{
  "n_layer": 22,
  "d_model": 192,
  "n_head": 4,
  "n_kv_head": 4,
  "head_dim": 64,
  "d_mlp": 1536,
  "vocab_size": 4089,
  "activation": "gelu",
  "norm": "layernorm",
  "norm_place": "pre",
  "norm_eps": 1e-05,
  "positions": "rope",
  "rope_base": 32700.0,
  "rope_fraction": 0.25,
  "qk_norm": false,
  "attn_scale": 0.125,
  "bias": "all",
  "tie_embeddings": false,
  "parallel_block": true,
  "init": "normal",
  "init_std_qkv": 0.0406,
  "init_std_o": 0.0,
  "init_std_up": 0.0406,
  "init_std_down": 0.0,
  "optimizer": "cautious_adamw",
  "lr": 0.00141,
  "lr_mult_o": 0.817,
  "beta1": 0.9,
  "beta2": 0.98,
  "lr_head": 0.00846,
  "warmup_steps": 486,
  "schedule": "wsd",
  "decay_fraction": 1.0,
  "decay_shape": "linear",
  "final_lr_fraction": 0.0,
  "batch_tokens": 65536,
  "seq_len": 256,
  "doc_mask": false,
  "train_tokens": 495400000,
  "steps": 7560,
  "dataset": "wikipedia_en"
}
MLP neurons of a small language model. Each row is named by its layer, matrix (up: input weights) and neuron, and shows model dimensions 16-143. Each number is 128 + 32 x the weight over its row's rms, rounded and kept within 0 to 255. Numbers have three digits each.
After each neuron's rows, "fires on" lists the tokens most often at its 100 highest values on Wikipedia text that the model never trained on.

L4.up668:113148132195107091132131084106147182183094152131115130181081141116170144122130132085173098126154127110111130082165066127095157114146126084149074059140144109125131164153128150125125045133115133121122169035067156144138135116095145121159152110193131117091146144164124132131146140126162132113177162128132175127068100167181111161140162135144177141121158142114147111100063144141100134122116
fires on: "a", " prov", "r", "os", "erv", "94"

L16.up884:132159070166103155154121084070107114111145146125115108118122159141176171100118151155091144103111180170137107125087071124140153114115124157112122048054163047220171083131179104192139126107142109163148117105196085170175146102118167217157160119169139080124111106124115174116157173118108065074168129130110150084082166183107140160106151123159129126134110086115139080150146109128159095179119
fires on: " |", " |  |", "% |", "\" |"

L19.up284:139163133106164123110147086068175116124101149167163159167100103089122145067107060113113171133130189113138137061098123149099165168127153117107111124129114092116136127089148164149168183161171125103131112126117111209136098157139130084063058130063188177152150144161195153143090142125139149091111100143148106137144116157141186156152127159082093152124065116135115128083146076144127170153068
fires on: " in ", " ", " the ", " in the ", " for the "

L4.up350:134126086164131096147148094165130142141176160187078153159141123132120139123132135113158116117184151142144052174174118164105171137101110111105101134140140129100067112154151090121107192149074110115104178085076110120172176091150114175072179025130102081105150086098133164082073174080144075172170144128100098140168129132118127187137122146165132120135096125131139171097129125128115181145106
fires on: "als", "as", "lection", "ists", "s"

L19.up1040:174141106103128122128128089065178095138124120131100174137145160168142180146161140183164132146144158100138118136107096155123163122168131086167128073133119134136128119095134164142176074052100139177140135115113098127108105134130140098122159096167090059124161121137118079188147107080147068090138127188101118140104118114138112164131079122160165146092164123107107111079108117075060136156134
fires on: "ra", "re", "ir", "a", "os", "e"

L16.up1249:150141112174131081096192143079149150146173098143098104146121159083181125137080123076113153165104100184195138109121174131133127115106153116136131112126116107167047107180173093131141166180153138094171075122173098107154123198153153147138148146112167106138060118098167115145129159086093127059083095156146174100125114129115110103146133104137109125122132095111111112155186081132157133099131
fires on: " – ", " on ", " |  | ", " | ", "ant", "ing"

L19.up604:121165133114121106093176055155084132078125150202117177101147118099075106099111171151165152074163124138133098128113097088116173102110132106093154091196146137153109150132118158088119098164176131137134158168098185154174102098182092042146136123162189137135081111137127100114157162153144120150119146140060142118147155077125118097066107103088165189149130087192158114137111103131105101139090
fires on: "z", " F", "ag", " S", "- F", "s"

L19.up1492:130134123110112136083117096126137128071153145133073085184171183081104137134137170134103098144133130173184093139172132101170130083165167126147089097101193130107142138172156151163123166181162069154156178136149162120128161121166091145129067080092132126073109114125098111134172102136119108145100149110109124118196090075109114140082140091092125191180109153113111086171138087117133090116133
fires on: "| ", " | ", " Th", "; ", "A", " Mat"

L4.up493:083125156142161144131170077135150139120048114178178122176144107091168096122135115154126139069119059095176127052166132086060131169129184064141100097151131156103210145101074140114164060116097150178165123095144119152146132119165138104044162085154125174104099149176122171101124123119125184123142086115121154174133161131102145101162134217147126119142154113205130083103143153129103104148117
fires on: "| ", " the", " |", ":", "d", "u"

L4.up996:129136129115166107143153127131131161085094167165129171156071145150132102134141141169096133131097136117118099123140101126133121126088132107078111120166110167188163167127135156183161103150149074071125154140161133204102125077146142098067124057134093102087135145094207126150133179110157152176126175167089147173128125112139079136147136213093212159143160094152122101133088098174144113167110
fires on: "h", "han", "al", "z", "u"

L19.up513:097135164174161142124168159131134168119107133188114135122145130101104160089166102174103096147091143198146104108134083141093129184132137122097153121174162044156094102154113122171129207131153106116165157167125114165050074167084099136075108123115115177104145113118128134097126111106127162094154108093068162075121117142207117128114119177127157154097123129145176075082157103223145104074086
fires on: " o", " O", " to", " bro", " mon", " bre"

L4.up502:195171079146091112055195111088158128132037134098130153172143156097155088125143149117121151119096091084130156149121179103159155136146190112096069110128068209158134116093145113133110121158099188144130169088158086118180131159152131127056143115113118174136109128106141120111101168144113059118158156156126156122092127128109115139172146178166073146145150113203133156096117168095146164108044
fires on: "ace", "\n\n", "BC", " | ", ":", " District"

L18.up897:118168144194164151101158097139108195133079140085095138137118144129133158130082125115152153113155114104137097180126093093160128121066122046086137157140107083143142166098123118077118109144171047106118091110130131144098078100141121116016129063079141108126144136197127137139200210073120117166147103188132121163159157143177127122141076157137141108095116134128080147140173118114144146147052
fires on: " Z", " Al", " Y", " Mar", " El", " Sh"

L4.up1181:129131113154112105060128079140158182111147097157150094148133141147113131083133137126148146158190147157118179087135121123108157167089154074132040121093175176113107136164115156165066121129131103134131186098135139147129138162126142108103123075132120041132135126113143160093152162170167113097091169119167118097121080157099111148129088137158150144063100132148135109114127115121114222130140
fires on: "\n", " July ", "th", " Th", " Und"

L16.up1322:136126101111132142104194138172177146158096108101167103155133093119163159116121094159087097169113092169112138110151108138153168125143146110127096128154129155118120136085109118154195096136099145119136143158121101110094145148174142140183140140126151101140108028148181126144173150065174060117134118116105155118155087154141125170122081181124171207146120081105135097106085128139082154159132
fires on: " Mar", "le", "t", "ar", "it", "ad"

L4.up839:171138144122120074105239071100148119113142094135157097193160152111140125093141172133056117173178127066163125093113134140132181115136095103144058082124151134156076088154188110187124127146096115140150178147150133134156161141113131073180141097166109079140104197156152125115109151065172094129144171157114149144123136137200147114119161119140140146155065136110098095168136152127075192116127
fires on: "ed", " gen", "ording to", ") and"

L19.up1481:107192119071169182109144139093132087158135212135115121115134155103104096108140127124092106133109114108124053146112098095157154129118167102116081083133099132172149092135140097144141091172133114089089182046106177163147081145105088111187115140159136147111083135119140177174146179101138080131124092214130117114104169185136112176131096116097216188121143184121138175088168068085139128134126
fires on: ".", "o", "C", "R"

L4.up180:139137150112148129114121112109097147097114168134132062116054060172142099086179102085176161138141131108084131066142089162185035080064138105159124148089094163139057114102147117175128150179086123114065092117090148140153100112144148120145117124135117127203136171125193196142126124157217156148189111164147173147152141116119162137090096120084146137128148096127087150085117168151162143124172
fires on: "us", "\n", " | ", "ter", "on", " of the"

L4.up744:078148092210133107115185117078084063106141141147134181162182122148137073049125143144092100180103088117215114099158138129138187124103140117129094167132189109126131083068157123151112146194123124102130201121138065121107117173083133132110085079139133121098164113154133158095106190101157115146129109137142126117128039118127069120201175120161162112147064118128072115160158141130130160153143
fires on: " and", "ed by", "als", " by", "B", " with"

L4.up858:165131095162091126131175096120159177108089167157125150201082145112177177144113160128067109151147224164131115167133064107138149127132099093096154147130133089125159104107183090164104121125173101133112138061120100145145143137113131166115139067114107162133126129103120114176146184091147084132108143150088125177161146107154131211104079203136110123131116137088092095097138130150142139126132
fires on: "\n", ".", ", and", ").", ";"

L4.up749:060131130140111131123091087142125116131151113149163177164100117110130129091059148140087103174128091071146094095167060180130156110117181128114108123173081093122111081138143118151188124182141142106120122169176113127101152150126074074114112124131059129126149111129184178149104120104155166105127142153143134152102083082133108135158091145133170118149122136129144088094172111138195188115145
fires on: " cont", " ab", " by", "ed by", " am", " for"

L4.up921:178157101110161095093180132158156176136104111144088152145141144120151144139111121128118066037150153179123134106148169097131118121169180130138104145137106156135141096150158129162134133115164111112141152152085171149122120109164135135130191095150162101109064110090108115083078137110118110112138176131102142100116103115153117192082145139150120135142171109148134122124080118111101229082125
fires on: "ak", "as", "ag"

L19.up1293:164148153196140108099179138151146202132136082108099185135133144123143127067064148156132079126172124161158142080170149143096156159129099115064143079100127090136074168139115125157135152138113130129110125119109102131198116123140152097157105087098150122153108095209179115130156156101142132066119128126162162088140095160122121165139191107089036177125136124115107132118152112078112094131141
fires on: ", ", "n", "r", "it", "or", "ric"

L18.up384:135114143179151102093092126148164145099093111144077114154130129055168157136120143136104090138161108105123123111157088112217179147135122110097157121151150133128136114154131179104147083069144148137123113109082135188114199102157048163082099109087173138112129101128108139118085097138097123143117123119114116131118157143150114139141138126176098255152174098192117127179152095141161202123138
fires on: " | ", ".", "; ", ") | "

L4.up747:160159134153094100138192134138136109157095149096113190180159149120161163107165089162146059153104096142132066111123098148163108186099106127039127055113102107123144089115158134148166064149154118073103157120171123127204143171119102117069114102144129072104101080134116116132103123093112065122112134119123088114159104154123124156070155160107132140121180084155137139135113080151156150158130
fires on: ".", "s.", ";", "?", "at"

L4.up898:131124127168155113109143114168105060138156125136131156100138079163097150153135167135126097134173138100092139112115141168141155140095155135181142095146119185153124101119196147172113078205108111136159137112144132098066169147105124094066077146158160122126144139094185149169168095131132182125096178129095118134120155133194086145148132175124119172063078151084063050120167157132144163110097
fires on: " en", "et", "es", "ation", "ion", "ed"

L19.up974:130188102138175106096141130093140127142115113126158199191126124128125136106072185139115116122132141113100108208141128076167149160143135172119129104170063075138130106102131136148203098108062139197089199190172122122175152117137135076154110122132105112113155119172165133105170140124083122108194166086153119057106178128093146100085148136155141158140137113099136126144149149166085129083111
fires on: " T", "at", "ov", "id", " g"

L4.up1201:196168086132123130125137143085124124145116116125080092199086144120152145102182140113114128149140090155104184121121111143114185143096198076136132109114139156175111144139148116130104086160148068186102113117147110164134143191123108170054050154136150111103077184094166137161082139141103158126127108125145091106117139176142090137111112175070139163100149129175101108102104178088106130104068
fires on: "k", "in", "o", "i", "ia", "io"

L19.up667:168158102165104087143125146127100142116127120098040130120106137127108137127131104137109175116232209168133148129089136149118140131096116094128104085095116182094100213112169116139151151200142110170081119169167110158137152050150079147076078125142149087086146181159135097167149153155143150118175106157127099136110128144154144139103116130092170224082152126097095083068140143124152161118105
fires on: " St", " S", " de", " n", "i", "k"

L18.up1502:122145162117164151123144091150129123102150136135106135148134123137170122066138127105123173134133123167164042133185096127064182150106117142095129086090150069124151158121111180102179159102142146182112160140117096163133175157087091080131081099095141109103176122139133130145095138113096162084139108128126130093162090179136135160119117169075140121083125070140128127070169128086093103214079
fires on: " in ", " In ", "In ", "–", ", "

L19.up467:151180131195164081106172158124156072130152106107152155155135126115133126097118123144116140137212121164111088070131154209101181110157075154088101095128087078165123114141176155160163155175120105168112161119106098131147104121105132150127136140126096100090146133133116138068078118138157117095192145143173147172154132073100140112137151127140163140078087103077092136206164136159146111123124
fires on: "in", "land", "c", "il", "or", "n"

L4.up683:116158157139110073173114101172141099095113098146081163125229102110124145140149125113112155118117132182175108124080122204100172118162122175120080093179124125143078136154148162126187188145134095113108124127055159114128129152170094086091150134142089082121100118184149163124100133124073089120156131128071113143133120120138118135061125149124096152155077031156152104112166107125139172115118
fires on: "m", "ey", "as", "leg", " years", "ions"

L19.up479:188087153178134123125142119136189100119127106121149226115076147145105104032174153200096089183101211151113116090097142197132127173151117079134065143156129104147182135102117161101144127145100144121130156089168097160155088143131128169144093075095189112141108121133122133079142071122130176086128105171097175153127117200142166133128101157116128132121071142119077112175143130128136137126112
fires on: " ", "1", ", ", " in "

L19.up1352:142173110145120148099195133073140079114101104081119142124137126144101136055169138106097107096191130144123093057153069130142179121087106089120124136174147111138093107095182115117133074170088175109131134099133137151168103184112099100119077071182100090155142125195139079091115131076062095055122156114163198156105104156095149156107117194080129145135161106188146153142172115102160132177133
fires on: ".", " U.", "H", "L", "R"

L4.up1042:131230110074133099114179132137116117124130129126113164104135108104146151132105127129113128113109153122149153142165115128126098112046126092109102043112124145199104105109121185118110195114126135132156137133095133175188156126059100110144131113178104142147150172133225174131055078144151146168130127107075091160095124149218143122135164112181102181065118128181156171081146151112094160171130
fires on: " | H", "; W", " | W", "- H", ", H", "oss"

L18.up153:156146118118110118111118132097145111133185078160073161115132144113121102081151114125081136159139198125078095095163102139106157080125150101130152073155107144123121094071135133197149118156141160109151126108122154223177095230097063010152133069181078132097125159168110105144137112123115101147170162118100122114166152138136083159103152124127196178085101140128108112152142123135169155147081
fires on: ".", "R", "2", "H", "0", " J."

L4.up787:163169056118061101098147114078145122124125121147116100156148143139139126113111161113129127142105118073112149145094106094126162087106183141095119110208123130186133104151084132122189112245175150150138125126137089131126117154109120112107093105123117176129164110091155109118119175074179130121099086091074127152095130130168116213134125186123146131183149142115079095113112166111169170128065
fires on: ":", ";", "\n\n"

L4.up1386:105128129137146110095161140151164151084123176197107167162122092115163120118142147140159110084215147117125122092130091139129086136090157098098073133156151151125125108154134131154165152186169154150138126086186093172134164063125100147105115089133211097139095153114180142117121148116143205149119157126091163127092139119186151109177165128085168136185103099126093038151090130171050114130157
fires on: " | ", "\n", "itz", " the", "'s", " to the"

L19.up296:166159138143161089116158089067159188129137079175053166148117065144135123129121122117156144129183167131162107095123135156108177157093072107113133153165137115138118140157127158096159164077169133147128143135114144192133120120124196146095175127102145139078116146126233126114157163157139123153127130132128115075149126167138110147145087150103122146124108115149185174115143093163149049105126
fires on: " Be", "all", "e", " Sh", "k", "c"

L16.up233:108149108121122141132122080148112147111139189090100121156153172144170158142124178102105161107123223132128098144087104134211142084108122078063129086101131070206118109134181058168129116121116119186122116089120148080152127116102179145121101071137107117152158118080163126134115138140114106145155102153108122095155122139147132160136137123213088142157071112096136176113112168138121135109150
fires on: " |", " |  |", "% |", ") |  |", " people"

L16.up459:135140138114175183132197164142165156113144074157141154116129133178143116113129141102120057082092121135168076087110097098098166129161156131189090090140067120134120107099146151160161100102111113136110165075114094141088177159081127104150106120186191101129083093184130168174130191108130128122189135156143098113144161114092148110058150123107134186112134165114120107093129118102087177148051
fires on: " imp", " cont", "\n", "c", "mp", " c"

L16.up767:126164155141161171116115149106085141123108132176159167147128106099143160118120153156076095128156164131170096071117120146067170184130107146076109112127118061153116091113152107177255107133135087147102133169103112121161167130096114128056122131149124150107145155094197124127097162115162090120116089112150115093154102131140147086102176198129103135107054175084151073163211173127111087116090
fires on: "un", "r", "'s", "in", "il", "l"

L18.up287:181088104174145150049134142158134235096133088135173112125142173102083138122139139189127143117117156131175149144132169124082192069059124050094191145123139156151113143147156121048155124124090095125144130127143151109158128160112138132089134082133139085150117124148142208136124175152127142088098119165106140070165148130110104152166084162112142152139096117110083139141135140112133102201105
fires on: " Z", "-", " Y", " J", "o", " X"

L16.up280:108143116171138115166114119194099082143087085196135215131161149144140150121144150085179122123136136107142146112135079174124132167103063142098112081093087109156108149149138182073172161164112122180128138146185118180120125156133113109131155135103138074136067070116156175129146134133176074135169130121094074097089110121155132101135095164060098156072123054148125151113152077160161143143106
fires on: "==", " f", "===", " =="

L16.up629:158185121140120141148103081112133082087082106079126159133110182138131106112156157067123146154097137080176116124170098120145125168072110108117149140134113110152154164115103090099197135118090133169129136124164104173141136208148137100089083149191103126132174074086172107074145139178134133128125143159134177127082105203123127115155115126100166167120084075113155181130113134134127122158121
fires on: " w", "Ch", " Christ", " St", " ad"

L4.up737:164177171161180087130126114161141063123133141161129199125146135088144120071163127142115090091142192129090128107103158173115162198074110089084112110164131196123162061148170109128075167157110156150129118126140105178098166132113104104116138089106163108143135132193128123096119127087090176180077098103113108147069133118171146073141143148150141126085111060138093146168144100094100162146129
fires on: ":", " ann", " Time", "alt"

L4.up991:113165072109184100057150149130189119140143147138157144119115034125122128114144125176130086082135148113138177114130127098112144124095154083086069110191120124185133116074153141135129100155109141120141132057099085193125162096099119120148094118141100119150113137102117132129085187138158143088082121161206136165066142102161141142104106144112120155168147141102047122127111143123133094167089
fires on: "r", " by:", " -", "ian", ":"

L4.up611:129139151105112137071165053152142172129079140151189121168109053148103132101153149148138102172140171100127083090130115120171094144133142061196150155077141149162155093127159110104134150139161122090092152111087058172098160090127122092122054134140156111125117130135127145138105134094116158141155202208140079182122110103130138128133137158128139094152151126119079177177088163145128220127151
fires on: " of the", "ia", "es", "us", "ised"

L4.up580:153165145114158148077128110078159078112187085124171101150116115135121113086115135171128165157126155112142169086179091102147152127035127090091087108173129163164126121138162117155121123157102144120114148141114096147129119153069108065150129057142185043127108122100167149106132172088171208215084092127125140128116095119148152111131072141127132161102131141055118123129172136107110116131108
fires on: ":", " by:", "iz"

L16.up438:107109128136128077119107112144128120073144084137134176134130141171133098128133152163081150140148104117110111118142139106117150177102107117078123082152157101127131155134144166112128133135116161138101207094138115167146171128134103105147111139154167149125128161135214163155195180115094118082155120147144108105107091212128153106178155156102123096097119033131106128068108126186140140102129
fires on: "==", " ==", "===", "ball", "er"

L4.up1470:140140071176093124146105150123143107090138117130092122140115176114149146134145154074080140114122142162163090110140142109175117157080117133116088116170143108106095116112165151149200114125190096134166103087086133138099144152084176111113071127097158140068118093179137128137122160090182178161122080099118081138117109158102139151089097186092171142115159066143192168097096097143174099152107
fires on: "I", "z", " I", " ", ":", " to "

L19.up1383:182172165164142116158080118103228167151138091128124171167132152144179134098112086057157138151157168097190089114130153156132139070145093087125106130136149119120130132129210168209101109129134121145095198113148118138099103092110123151115080139174128127170152139082116145122142134147081110145142159174107121138133107146184129171043100156158123134133068106092110096192104100131088130092128
fires on: " pl", "l", " br", "all", " tr", " Tr"

L18.up947:144123111146131174113117101064207142092114165178107120149129193113153149088083139119081087130122188158134170129062131153119103061117114021153132073180144118153136158097127104130125111129136144136132096168127178144106120116114151187132180143212154123141132169163177118169116123135054120113113112114132129111154172153165108117172109146137144190152141099066115122057145129154110154116082
fires on: " |  |", " |", " e"

L4.up279:120182115173075132106119122120166155102092159146150096121184148093137085107123194135093066122120152077097180115144061111128171094084130119080140089155124100183141102151135110141112117172119114116178146072140062186107171086098154165144153129156152145194151144095159139107180144184118141146119106141134209085141131138138117137093129107105140166140197124113074138094082068123142152181086
fires on: " |", "| ", "|", " | ", " | Y", " % |"

L4.up975:156177112140169101058114131203141095124165146176143150125111067111187131084149145088156122127169104160110123106170189142114149177051153075164148123172068148146162134147123116141134086151049149152176133104149080143079140149101137132129166097105120080131111178124158173151144091127113152164102173103097095126158105141156179089097145135060168151108079093131094101102115152191104110098140
fires on: "\n", " | ", " votes", " |  |  | ", " hold"

L18.up801:090145036127077039113118100123190072145127178153142173107115136155156164109103190135135152102094165152139127156093109147131134110130154156113069061086146131162130104094193086167174163158108163143152109136104106150129170129139162148121124120143148101068164132134154180105179132116128071111129109120096172112049158191094108171132110167175150153168114112067119134081158127122139119172109
fires on: " |", " ===", " % |"

L4.up71:153119138159099119113147154213168103142066095124142209146181109096108140147100130122119054142120141151131021084137139122151156158164134128103116104129123144152132081101143157152208088181140134118133134122176103109124152107129130097162123101097158066111054141161215166041150135143163137109124139086121112211166116108112099175131062195116171157147156127134154099121110140123175138100108
fires on: "et", "t", "at", "ar"

L4.up1257:143153102192153126141123136149113110161150180144121102154101169108142194137115111130153077176178157144107090141126173162133177132128127135142106100153156142117126128100108178170184090131098119131129169119110097125117087174096113158141120125195140108135131062142139175136079079134112132135117101110100076099073111135197091119191115102124199154112167108115161169139181134166151148130124
fires on: "ens", "en", "os", "id", "86"

L4.up154:122140141138112094091161071151128129132086120162165164167146145126180094136104198125078092144097129075091112090150148125146186151108126104133146141097114185172134111151203103135133104130177094141116113135180198125113161160137125124085082116137132151124051145165178135134198084154101177116084121134055135139156126117144054163089123174109095116086123074079124115147158121117130197105063
fires on: "et", " about", "ets", "ent", " en", "ise"

L18.up407:104105092109167134150152067156162165147125149126080131131155098062125163090157151094148142101178147108189075090111099161072118114163154083154160103107117083124062153109124110140107151146164122156091164128158099158125164150114101159184085062104112129163152163097125172171145124099166129134102132147117125079101132142146151114145135106133123192097145103092123099108162164136098162187075
fires on: ", ", " to ", " in ", " and ", " S", " | "

L18.up516:069118089154122111075198118144139137045165137098117173142121095173112153078146096139163151128151134183112094082156114182074158145177104094121129127140156119140133105115151144183115176141103148168151108130121058118131114127111131172080118079121172102131096181148144204140103136092129166145094123116065156157124109158168172059163069100163165138075111147100134144157169171124126161142099
fires on: " in ", " | ", ", ", "ed in ", " per", " as"

L16.up787:195124060120078098086110141125117171160161120132069050178119149106095104116184089090116133068092082138177129087082128177125182127080191120136154119212103093135100068146174113114176089148147082136121100145168069173088146135110137091112067091154123134089076119129132117162125141163095121128095174151178079145191094126090105151115112138138114137137145105178100143118150132127146128142098
fires on: " they", "I", " | ", " you", " I", " team"

L18.up343:121157115146160148172064124185159106093132188143107143115151100090119130090103135143151070129130159178136093172107092137152168116106142104072136134154132177127089089067225095151146141162118078175159086120103099120158165137086122162103130147135117026100093115124110168150164111146146106131169160106132117096102204166169104103081081077132163141137047114106120158060149169111140182172065
fires on: " |", " Succeeded", "|", " Preceded"

L19.up1308:130164135066136073104121107138168153110127151144113159096163155113161180153154185154150075162167205149129103151137128102096088126113126147054078119133151106151111122117126168145161119166153108110124146135137119149118116153116132176109139178164161108117082160097132115178148070102167142121111147146154103132131091116140160118140156107112167146098087101124104069112139137042166105064127
fires on: "ec", "ur", "ac", "oc", "is"

L16.up103:148165094133151131125168128124059135105123139146139172134188146165128101150142149124094122119195111164159121119131131166087163126094136141097118118119141080135103198168121163120151143163112161123164223098084070128143120177182179152111136140131145109141119093162114162103099139081068121180149131143139169112110042194092083146165152129116119113160135054124134099143164168116079117161089
fires on: " n", ", ", " (n"

L18.up130:101138107165161103173145159134081091163096109123121119088143146174104162083160151147089100131174158107162109119121104171195129184152169131124124075161075099178064166135150071179129096139077143100122106131128107120089147149189128070109081154138114140141141095095146169145150136103168061117173199171108124158116130131154165176100119163142174107116175112086119070113157166090121156144116
fires on: " m", "m", " M", "er"

L4.up1283:120163144117144062151162113171124174129169141126091152164161191193163079147116151068077106111165117173140114109124087114140086101161073092118140149139134117120086096128170119174159131120087143158114107141105071119163140146101110144149127090095068105109098140130171151109147112075139091124145142157117188082096092156212116135132152108136132115069168076106149147158154076142120089104113
fires on: "ts", "all", "ness", "n", " by", "es"

L4.up755:140127108153113089120140115126136116076055112099135109118100205104105116131088195159156042164151138140126051110125130090164166170107109147107130103161167133168111134116106149181187086137116125157100153104138103166146137168140125103136096073151180158123110118183058198126118137127141157181140155175071141140141135156149120103095130106104166167132132082180108117083147133124164188122121
fires on: "er", " rece", "z", " der", " dest", "s"

L18.up1130:118135161101123142103096140128102198136104178140141042149183142123165167091153136156114120169112131115146116113136120107127198097118152127088118089143149149154127117099129183125162088104156127115164188140043081222118190153122158138105093142144140111068105095135108147171153109079158103143132104125144108093128136115150099116104083112159128211163145112120177083160110138062171158087143
fires on: " | ", ".", " (", "| "

L4.up169:121167125118176122056139127092110111109092135120138102143116136097167086113155113064144081094214106090139126054111121139125123183128160136110164133157111100173138124083103158219174169189154145123171106102144101114153158216133039147101175147126115126133118125119113142157081102163109191164128138138119143088093129133186115089167180110131116187058128149127141144087098157122120123105071
fires on: " took", " | +", " | ", "in", " into", "es"

L4.up1333:134103115132113070116113089167168198093109124139105129134122123160103153134164183130079125151087133175130046136130146113136167167117130136088125118143156138131028149110147097170094102107161066124103096161221104179131170078127158125095114070129106100136086096164168097181127115063134156173165156132073137158107111127136140125089104169103127174105118071158184148126178139136169146095143
fires on: "t", " mov", "ches", " ", " act", "s"

L16.up403:140119132106138085173165097123097130123173112178175172095156131171168157115148152157114106176092145141089168074160136168060115129117106139112137047095119107107123152159134124123161116080106137099135123083116135097139086139141184111120096089107149093097101127155172131084112155110149117042098091142160116086130064172171158189201097150111140147143080086148101064067166163067129152175118
fires on: " un", " Un", ", ", "ec", " aff"

L19.up84:150151155189168071098104091170079127078158119174121137125151128115109150081136136125146137142125152160212140122191161178066203189083132116104122139124121125163146142136117155140125136087095070197089076108151123187113123181146165162126147098115138110042110136102154121120129124134155096154161129152139139152183135107099138101145108190132098137083105120135141175072126183073143127125088
fires on: "e", " Be", "be", "ec", " bro", "op"

L16.up6:069102120084144107142122126160134145150129125110152129157148120129102132094143195066113062062164145108146090106135094187143152150115087137129097072157150090102157161090166208151174071147100154138136178142123155159105162094170127128050134105087151135137167112158175132112163153169109117101168113097170129155137124114175171125099086181139139182140041079116100109112118121124132147118062
fires on: " Tr", "ut", " tr", "r", " ", "f"

L18.up780:142112057137130129141147156117104113119120118170106109170176107180141166133113144143114100184119111127150115144152119129106123157118133152148132102132132141124138115090179123103144090068074085114071157198060126107146146148147148131163112191128157079107125054116157128148165117080128098080163167096116112127161129214152089129071122152167125157084174100128153121136079090112098190050162
fires on: "==", " ===", "===", " cont", "enc"

L4.up236:138146117163110125062120168114120166174175110116058195151151156116171132092104090131112131109144103166146142148068150150079153081100138116101119123129109156148112137171096120128152108157123116134172141112110150154095125142106119132111134111175126099065124063136182134076137119125066165142106090104155098091088128086112102142121111149127179138183093131157129095063112129130151156204157
fires on: " of", " University of", "or of", " from", ":", " in"

L4.up257:188150112108124115069164153107157108142127150115132195140140156115177106096191123139116144170145154124142115116093115161169116068128149066113081092168076121196120144166102136118168123153140182136134112048182147175144140141164100127135086094129137134095092152127114172152141135144126155156140110165111160106078081197124122115131137127154164176126103127148122119131120136165121120158179
fires on: ":", ": ", " "

L19.up563:145159125119177127107188081111072176103163136168114157109085109155082165106122071112052123112135107133111141124156139153064184116114135052141140101143065154144139071073203083175141129133161158147128115084131151152109194105173137131136132111216114102152151087114194191095158145139113168147150180183081096090111103134166112083133125129138123121150100140143132144090141108125106151111134
fires on: " on", " by", " from", " |  |", "|  |", " and"

L18.up358:114156156082132081106152157130069159087141145209133138116148108100151146104173116154119115110124178192099100134144201092137129114129150132118062083191099077143117053167131142187092093211168101149095111119139071204022132199130219123158113135108188156108046133135108141131151119124141115157087131112109055127156118100164145081112124175118118142108075171144112154139124104080141088156120
fires on: "ac", "c", " most", "ec", " ac", " Mar"

L18.up1280:128131146121153085138111120111155145100150121108098147162189143129185141149097090117101094193150113133108149145163104158158172117137107126066146108086133115082149097148151101131130155051086115131146185124079133128073105125113130169104120089112122092133143079093114134170076181092049065105104182128091109100187101142158115098133048164213173176149112119118115173138166158119171147129113
fires on: " | ", "2", ") | ", "0"